Part of a small language model's weights: untied embeddings.
MLP neurons of a small language model. Each row is named by its layer, matrix (gate and up: input weights; down: output weights) and neuron, and shows model dimensions 0-255. Each number is 500 + 25 x the weight over its row's rms, rounded and kept within 0 to 999. Numbers have three digits each. A neuron's up and down rows have the sign that makes its largest values positive.
After each neuron's rows, "raises" lists the tokens whose logits its output raises most directly, leaving later layers aside; "fires on" lists the tokens most often at its 100 highest values on Wikipedia text that the model never trained on.

L19.gate340:494484504466448533506479496512510509523515510473494477519504503501502481496523517550528528510477500471544541537496493497518442519506474498510548492457518505496534467530476472467535499519512508496511451530462468493478491480517483480539469563504527604494478498505484499483465499523521477523496539522476502449501487511473487516544487506468502504495461518524522532501496525517483525483503533460457494520464509504493494481487483466510510502492478496506463491482500501471487488511491471541474506465490488496492520543499471493554491492463490520503471502520489483495537439452511495508504513530503512488543507457537471462499513529512492524557523511516498497486516538475531525499467512559468507485486468515534525466501527508484546491520436523479515494477512472507482477472509469
L19.up340:488474476505481470510518493538467477511497478530527518523532486455473552512538460545490513528498503501509479518500462487479471486467503488523520464469479535548522487490455488498515454482518502461493502497489482484433462507500506525483512478515515569546473532498511518511466474521544454519448484507520488487483468515448492529457542478521441499482462487539456498543478484530492487492489497458466480472520521523486544513482478493518516514483501496465483490472482511477487462530504538525471496500520510494475481465461476443516518513495491540511513479509478503498514505489530498501531475511483465487512533527493481487532484498467519489503444501496490522489483522505489529465459495515462542496437478499522482508490451480496477515546483495496498511466514490488517487501527507
L19.down340:500527499455526461509472483493522502545536484504501505526504456476484493498487500505490491470491498495521515509504511488458491505496489500527529519478489418536459485526475467440476498509535522485478509498505542485501470506471476491473455525506499570513509498517484485504535506475476481526514495492540515488484509537516523465497510522564505505538563497497525533503452483524476478477514489511465453489493518499458489513508483495520480498477439489520512486494459486503505459543487489487536509491504497532506480458490498495506534505458458494468434512504488518534489481504474472506509479483544486493577504518455531519481514552499484506468501500516494495508487473506494535476502487516500522475423487490491503539453527499461538523520503505471474492457519467495503488480477478
raises: "\n", "|", "rich", "”", "\n "
fires on: "\n"

L18.gate347:536509490495492478480486487496479468458514510512477486541544484494512517509517516497496522536540513444491492510501532488527461515483481517492502507487549486474479492526486438540543493514545478521535492504497488504471479510501510476473515492504461480571522473503479456486507444546471540499481527529516473482508498511491487481500517535466526515497489499471486464502535511463482458512486475479480509506488491492438477524492513513488495530510452503522499479519502511486487444542484459522479516504534486485477497530481480488451502508463522498475489504506512504527515490480548501522547517525476511509469435512556486508536524535467512541545498492508543526510512484485487519499486535476450476506539481488510487484499468492446521549472486501469543484475542502486468480522523512
L18.up347:511475480471518503459499479479524521510535452502466481474543511507454466499467527486522507471531515494524544504517475486503479467496513510524529520475467496520477534541504453495572525462545494543525503500518465523477520492491485492528468512526551483485489458490539511442511473523503536507515507565510469461505506531479473459473507502488482496481497512455474489485515525524490497476497483479483501501509478527520492496503463516483507550556479514516492474499524526487510460497497494531485471518470498533513501524518498495498522518507495482509502477475500555543549507476524493520531503491439514508494509515490499492471503479464512558515507524488513549534492525506495497533477526521460452520507478480539527531476497455459477553505497518497512530490543515522461475477485498
L18.down347:502495498483481539481478485483496509518544463514517508497522458517499481508495498483477491490518493460502532478496512461509441515523517525498532473496457509540474495522561465508535507500537519474504497543494502475491474466464470499520500487532444477493560484510488504500510481527509466497478492578499512527513503503503492469465509466496491482487539498489458507490484514497509512483539484501454450470525489525515516529529490520493520516530447482494527468494503498476480444525482516528508535517498478539500494492505519509499476497493506448456450444494485522471541516471492469506487487491479502534500525495485490529515533519530470523522554513501495517534479542521499519522496491467473488473522511489544517538472533451467537519525456531500524534492480510499482458433489495
raises: "\n", "B", "F", "G", "C"
fires on: "\n", " =", "=="

L6.gate165:500498516481531476493529517518519543491513472486481490484482512481483534482497521554505497571507505527511489497528532522471519470504503463518483512473492444522521511478470464513502565475483532466489485518508489506523456534458511494499467445508460481485482495501443478456511522500478503510507509498503483501508483449524489536473484553499482507504531475481467496484535478498453523517501495479466478512511484502457459509494434512521500494497472476504488505490464518486473497457485484554535458512455518477531523506518483482521462470547500477523547495530483524478500526480535466469511494537511525509505482480472461513553517526473469522504498507467550524459498493510484509483472467539487483475494502487475510518456477492495479524510470571495499480509480499525519511513500470
L6.up165:512458497479527480476504457530563499489513529520477490487499498471476494512477472519501470511484539500459489483480496512475506475513517497514491505514480454513466494479485483486531580512507507494475530518518500463521453482510504526516435458510477491502462510463483494470479516460491544500475515513471493494505478457526508483497460521510493500499546505476507485503475474518504488460504565511496465511500443493461479477487479487521488493484494482541481529537473549498459493548472539559522457484515502522485533493512560482525474494501500485520498472538540486496545480510468450529495469508528523518477487473503508541468513482479494495505466527460520456478493496478516519538497477526481497496507545461487549500495485511508470533538496520545500492530502498503521474512471479
L6.down165:507507486486537504495545498520483518503515518495495532506439485488473537500466484535519479499547539524469466482556505519465491522509497495459496496477500493555489513515518478446501512516457513482480463510516475497546446495451501517492466472539455472494511510478439513513507495491484508506488542485491483499550451487511492503487435501498511542536524499499459521481500509492489485530511505497540487506514492507450491494480483482498485452513502509506440492511487509496498488459515524572492472523487479528543502489474478473490449444540500539559530519546497510457484504488505456466512493521516526515511493466518517480497493515482512489465496536486501512504518486533498488487499499516460450484508526481491502468519487497525494501525502556494499486484468454472516499482490454
raises: "aces", "ac", "ask", "here", "ending"
fires on: " pl", "pl", " Sp", " sp", " repl", " Pl"

L6.gate177:567495476496499508509487494499528506488494479495454506513489509494469475513518513543510512466524539458533467525483506489519526489480544499478507566498522524484458519504534478459496504480501493478518475536508570516477481476486488523541511499479479523455494536503511477507523477514491491482475499518490509509516519484495474479478503514508525495530453524528503507494513515511510503483459513513539484518475550490518523490522520509462493521497435486513488490530508482524482500477449537512534533518554567543491515484483500467495501479484489513484510502447503477487581466500479507492548504518453471482456471520488474516463485492485502514501537491520578476532512506534501485532510480508510519516460459520500494531540488480526490492467514469546482536475501504544476498522500515
L6.up177:576464476501505523483494481483558511463469490481504519496488512483503471455509486483552471503514542508545476541478487460502541551456514474454477518480512489481473521482515479474517508478500474518501503520523542535477500451474474513550507475498471524496503488513535487515509497483495454503520488516511496503496517481513456502485510509516535522513464500497509512495511493518517481483445503514515470490447524487516557528498533514487485523482470474509484484525538479526481457517480524485517533516526565508474507514447498452503525504461499498503481495490494487506548502501491494481527531494460488493478483535496478516475473481485506454516541521496552437516508522556496491535502491520538493526467526495525520526504496465531468478465494482523475529466487524526469480528502499
L6.down177:515512501506566518484489474476481481503483476533499496553488458488499450474510479534497541508519473461497466515504473480527541508503557480458469523508527517502491485502488459488475539484511508472496487520490553531452487514472522484510528490505476465464474501495508495517497477474494497517535524535517477507495502458472503512555509477517531456507478475476495512490485496489514466501491549492448484507522520512441468514536506490470531485518440482529504474498495483497494514499471512507523510528497505534511493489524484470480491419461531533506507481455495456489539482520469512509466545514498506504450469516498498495479529482461516514516521487503540429484505527513546519531509456500498523517481495519527523518534483508501518501473476460536459513478502530494525497532499519
raises: "ement", "ings", "eball", "ance", "oci"
fires on: "act", " stat", "at", " post", "gress", " number"

L6.gate118:474475527532483522475487529528485488526479469524490474513456483533546467523494487516481499488452544510485467524489502493487487425483473492515459478543498484502508498508466472523468520540470482502503545488482513519472460490532489508474481540509530564453484518481490498434541504518506491495545476475500485483537493491505520535532523472447541542483467496510500496486478515483504503495505513460522485470519492482490477500488533482519516515472498461518491499469486535504526501522487498497490488492503559542508512432497473545490469480485475490478517536435493491486482506495487499552490486499430520521525498514489464479490478516526498527491483482493501473464510507492485524514512476509452496534506489471445503533477503494484526488466458483459519476507504493465501474532529507
L6.up118:530497525510491486513512529514516491493490475499505515495456504486558493529488488526485497461485519541468477495491520501506479432498458509541520436524495499469555511505476498526467510544493516518504535499528494488458468477528496487482509523531500549461460484499468517431541477555503525470517465488480529502505548499477533525525510475437518488507504535511536496529479538481479504506489534446539503470484467468520506494516504526489512486515536447517505486494509509472494489482453477488485485485499536513522530487475471546498479487453483470503538539473483486479499484492473460547530468518432516523529511513502506500479481478496511521475510490520493491504478487492520494498521485499493523534503467480473519505477478484508539505474485494467493530501522473472497510566534502
L6.down118:487486480500480483451507499517510529517484514503510495524435489524572484500524490490498503521442561524493504486497507460493502442478464516555507492544496496521545464517493500481448506524469492505498522495508527510467432486486496480514512535533512529496467546515453488466502479539488518509520470501503518459536515461472553540510533488490535527532467514496511552505479554516498459482479530499507470491508459488517492492518532487518475494546506485505476507473505522514498526463480499508485480457489582476505487464482475574462499493446487497506490525482498492476536515494495521556497505543461497500509508504499505475498512496519490541492489466521503488504490535497506496519515499515457482518489476484491536495496515467490515500460525486473495493485513504468510509507513487
raises: "ment", "mercial", "ently", "ments", "ette"
fires on: " com", " ele", " particip", " Com", " dif", " ide"

L18.gate308:488508481527546448505488513504526459433497503453530461527478509517506486504511457526516491511516504519525494490495513484491497481534516525515507498529507502519529512523514536494531505500484539468528500484516485527485518478510464539483518512508487529497493486548480502493432485505532492492487453501509464518509517508521508524513479494493507523507521503531519498520487529499490479548510540518514524502533467532481529538485460490501495512502509506482475498507511468473460473463475547505508523544514531493474526510463455501504495539552484487530520516483493548534514475472517503521497540519532515480508451503469473516492536506510515517502463494509486492527448514513550467539487507475513552531478444515550450529517459495491494496505468489461461524485496477507407502537505516
L18.up308:455521559516488488501490496509537515548469512448547454542487488464486515507469473524521500480535472519458542483526489512535528486482494512512488496491525489516466485534512523460558509514494486501492509498555511508493504501524478481529488499522511532504473509513483533518484522523509483508515514472494491481526468484494501527513498508440462528515518481523490521449532472436487500480508498505542519476508460503522493541509478552496501477479520517493533469485517470485528505470506527502512488487530467479464527501474476475489458551476465515471512478501499516472499506501574463537500496472525532523525553513531509470490470526459503536499466517538501492494498492544511524504529543502496521487486465494500492518499493485487490479501538541491460554494516507539467548520470496
L18.down308:531500496526514485542500500491474511497489508443482502502504458471499490495496452518584442503553493464511455451479470480524497502501510486481455479535517474511511499526519493521534511474532505500546494497545492497540473499507475523451477507511476463499514490522492460495497443504506530505506498503517518508533504490493481484495422505489533514504509479492516476507490511441534527490530517518503459536513466502478497465491554498504539501512484461500483512488466528523510495510524531498532520510500477495501467487520506533478469515491457524501482514464498526506467455494542490485550489513514449507522531491530540502500504469480531548472477492464486529463497489509484530522465517510512531487507448521497460495477457495507454500522493482489523498512484448507500512480483557
raises: " includes", " is", " has", " was", " included"
fires on: " which", ",", " that", "s,"

L5.gate346:506459509480478477477569475511550506518544485483497480484485522485480562487490500488525468524527560509516484487537505511477487485485498501480478523456486493526478530470551528464523523462483522529507451499512481492486480508531510501508437432523482494469472510494473543493505499504505507504519517472498513521521460468502488462467520513529502505505505495495470494513510464512496464505536470489488460506496470532461473537517484501513468494496502489498487495499516498519503517498485497526480492491485509503499525488489484475503495452486537548523516513518467508504487492499541454497524517500473519518508465502497522465514480542494444461502529538442506496462536469532509477503492474480481471520520517479443504496503474457535524561549495517500480515560475453469519499546512475
L5.up346:527471508481475451472553482506524506519522500482491453506476519480500535494484491548483443522566522510517504453512526525471502506480492476508497517512513452524435525505505532465502539480502505521497501517491458494533500539499511497478486461535511472503455531520496536508507505519494521523506553456485461521529455489507441493503500520504463523538490482459522485512492460512511488508501501455491516505516488542457512515477490508509496509457512492529496471511508510531512520516497510521466506510492519512489526467509508478513466479485516521538470505520478521510500469496455487468500496518479510489508500480476527472517457495474488486498504501466469476479546485484508457507478507485472465529524486495476547503522464485585510540534536521469471553514503447459526482522522486
L5.down346:532465459514518506484541480503522502541491527501483511526493477480473539506471523542475449499534541548539492491552537517505481516514513485477471518529481479526492507496513523450506553524474541488494484504523492477500514534487503516469446477530493440470481517492476533486497527526481473495514549475467448529520425468496494508471434506508491518521534496526473494505485473471498490470525472479547496498506466526477467521487504473472500507494469511494445505520489475496498482502512513538510489502479510551526495514499497482497491466481521519531489508534514506478502544517514478461484505516469517525507480497508541499498494527473476498504530521499500493490556496518512498523509534527465480502547552474475545505536509465517503532511485535479482517516491449479496470474504458
raises: "aces", "atform", "ann", "aus", "ask"
fires on: " pl", " Pl", " Pal", "pl", " Brit"

L13.gate314:500501539513499485508494523482532516512483505535511522455498449532534538542491472531481508500501515490488477510513480486491509432506500530548505479513507515500471476477486508520504527529498476502497502512521493457523503517444540467516495487494488469499512498522447466491494463515485504515488505517490506458526492472466516532469541529503487500480489497473505475460458508483497539533509517533514556537511510538484470508484483486506488507461479478530513447427523505551464517484525504507465508501522518463477506523520506493526479484563506537505528486484480466497546467519512484528457493504560515477481514486502489507511509519502504495500458502541450526510508493481509481542569503542497517510442517493506503508495498485514496531521514492485504545520501500483462419513544483
L13.up314:568466494548487484478516504490473556537510474522531515477484508524523488494510488515494484507526504498478516488511511479498478507463537504465484456506508495519419525509514514491470500554488465487475548512504512528522516529479532497512486509496518455496505513503453497532476447463477519516528514515521506449513518530480491489482507497485500509506509509471469439499446489516465493546497526500499518478491526516488513555482504489526494480491484490458463504496482494503521519508453498520534523524472548503512476490497529508498472524509473504497498485497483530456457540496522454524502531513478535493505514498501500461478523536517526464439482491512493500476516533526526450505492512465469496496518569534450526501507469490490471485479512490477530484532487507436486464487537522
L13.down314:513501532479486537498510475444498520531471504495487533513499503473514439506561502467510529478503540513495504510468472487445519467494536467482461458519563525549489475476486486528519513495509455457524505517493542507503531475495533507468524503483483547488507543491482464521510485480442503486525508524526439477519478514526503547506518509515465441461489509573489507510510516503494501476499542505492548493516525502517516525469497508504496478499539519506492485501478500476475519547483505528477495511488489501552493476481483450525495468463495496522476476519511536517465537499512497521547486506463540491493511544511473510503481485527491457466528522475502497473502551491491489517497519479496511469526509510477448488492489498494470479475520517521438467503504507505488515495476502
raises: "ck", "st", "ster", "mar", "rd"
fires on: "ar", "h", "ul", "p", "un", "ac"

L17.gate374:473489502541476525480490498511494537511514467519504482458518518447500494493522466469497488510483544519536495481472557521494479491497488519481495503492504549457522528527471484508513483500521498498520498541477490488491503567480476465496463506478499550495499515489506476489483507492531531498550503452514508520492485503532541505500449479477525474525519492525489472498475499482447562477483519527489513516529524530488472506487531488437485517507443500490522512555501484481509482509462469497471492502445522514441506485477478506521520521496459504479511514537455502523504496499494502441502529498484512525551477518511497546502511523520501505528486488541571483489550484478538532467522490462482524483502516515536508503513529496503490498458534534472537504485512479516534478479532469
L17.up374:492468490496529509482459488494520523490488490526469480510525522474483523535504468476492517501494568455484511512497529472490524486553498517520484499482507518475557456504514498504494492530537473505493453546505503506512539472495514462549514496470464583525515471492492537520492491503520503534547511510584516473499466509461476490508465469498507498503505484505514523435488499507462524508503455502527509527458503520537491507513531486474452487497501498522476517522486511519500509502487508517540494489501482478466484540531496509495530517516488491520461483493517542486479467499475531487506532504475506489510523557491520526520528522496536504485471472523497457505512460427509487524513534546480531502525498454541502519494461524481524465517460494483509507546528506501474506472480506
L17.down374:491471496498511444469510519525533485492485481518482487464531507497505496538465461503491506499496501488509470556517483486505528553462463500502482513470532521442495490489480541510513480546519475501482491482556491465453494509523503514509467507502508485472481544529495493465473486501515513508536508491494518515511479496493505534528414500521492529499533531506512522472510447507468536523528505487547489514517491487498476507501468511496473488483530492497490503507462475476475469481481483514493461478438477533499499506462509484504496592521496539514476510527489489503483513498504485504461515457506543500510488578502509489493519465478490492496499494564523485522503510488459507477469467506467491504478483492525495535452484521447472445474500542502498469492497457500480501515501541
raises: " 14,", " 16,", " 13,", " 20,", " 18,"
fires on: " January", " August", " July", " June", " February"

L18.gate270:504511492507498474502473487479500506505540477501492519483552503520486522483553567504466519470502495500493484541506550513462500497532503490537498486547483467529515479483491450487481529546527497504486512517499506510490531526465506489486533511506531529450443490514478500506558463542506540497517562498556513498524555509483504562427540464491497521508487496473528481477480503492511496505488472499508487514500537491519473483463473491524427532509491505455497511506426461502470512498524499510501493481552490480513487499516479466507553524467486481501475519510483484487472488470466482478488488479498497487488510501560527547479541535511530516500509500494530518496505518450481544503475505522504492490494462501496479486487503521491485487499491496489492526476487516562513482486505516
L18.up270:493507485507515500512498430481510486545476508519513491543488451525489479524505536482469523481505513486533532536490524517499506443460526505502504493505500550515547479491481525492513510507488466476483489537532496475506512525497520506504522482530499506546499434516479531463520481526514500456533486539482485499498491510488542492509535525517497537492436484507493470505535526503543506485528497501537504508525458495525575516518484486534497499555474512523505501462442521570524487497503507509513502519548489529510460509443535473486537482503445483524502473519502480506522504495513491474487501496520507535492499483481518525532470469507537522487490534520485516505490511523527526501526488514495504469509490481472525501495530488528487518462495585505525494498527521497543485499445478
L18.down270:483484531516491492439535502493536554525502526511483496500453449531492503448495485523489510517487476503499500518506466478499501483501526494477476451492458442465508466509493503476505494529490497455520507490524479496503493467478503524505514505535522483493482480500480465508524473558483488478459515473494541497510468536476517537499513510534448509489462499504510514551511523499524505505481505522482484521503502481539509491508516510463502469512485476538520565538527507503551455556507512484524525497561513533491532491475477510480550493508481497549516479482425486474509544504526466511498521509504480537461528458503466534502502472515482528469496517466509523535501517460512512533494501511493523474508499481516504509501543490556499505497460514522514493501473490500492439455503522
raises: "ce", "ced", "ces", "stant", "ferred"
fires on: " pro", " Pro", " sub", "con", "ro", "oun"

L17.gate26:494458548529467476494453524514494480505493523476499543474460481487520498511537496485519506512509531498450486542513517483473487492506506458494487523486486527486487568530467489509473506456487557494461503534521477503511494514481509514474467507509531482512539538472502485526505494528501525514516508504517503508507474516488495520541472484485516511467444471469502469513479481510505508479508510515542475515502494431472518484526516502503502487507522475510504499534517504530494543518532551483517520522525479497463502507499501517521491560492516509468536495546511491532507528536521441517529550531539452527530557500505491511497517521516546522481506490495505528538532494496514495518513496473495525498517461564499490522522527524546484519470517440490471517550464480466527489535520473
L17.up26:498489524499490565468532517460460456512539485498506530509460486476458447488517544515472504493464503541484500497507506494496489513543522473513488504494550554498446500449522462458493519494501528509481562497513463522520500497482502494521500533493495504512526530519453477534492508481511556507520519457482522496515523527505485520528509403532497481483513497526495513482504489470505512514501509477475523447496514485504514506499476434478492485524495492510532469505485502497474520507530477486493524524506453513515484517482482576502456498531464498496502533490500501571481517480451512489494490531512491503451505495537507448540473514531515493470481488467497495493490505493477490501522486477509487500523481461495486490456521500515483522538492475491503457528489541482509497517510530
L17.down26:521489482572495455464480522510492476499474484519494482495485472465539491528481442533572496515521533476502492456526513522511507496434521524511476491515519447515542478537460488488507448543539534458522517467494495522479543511457506513525460521488496492471486525494498504454501496494505512502503490530518532489504463508533460479514476563498521491478534519478494511493490498462499516528531497506504509522530509525488526468471503505487527494504503468452488544488533477491489510470472536498473578495509501522521516494545493463477548526468479509477474498483517504481472464511514528487488505513512498473478532470521491531481525476508480457478502475473504529489500491516516512547472508510517530496530522515507503505486456484512476466513484507512481540479520480484496461491536543
raises: " is", " does", " has", " was", " includes"
fires on: " and"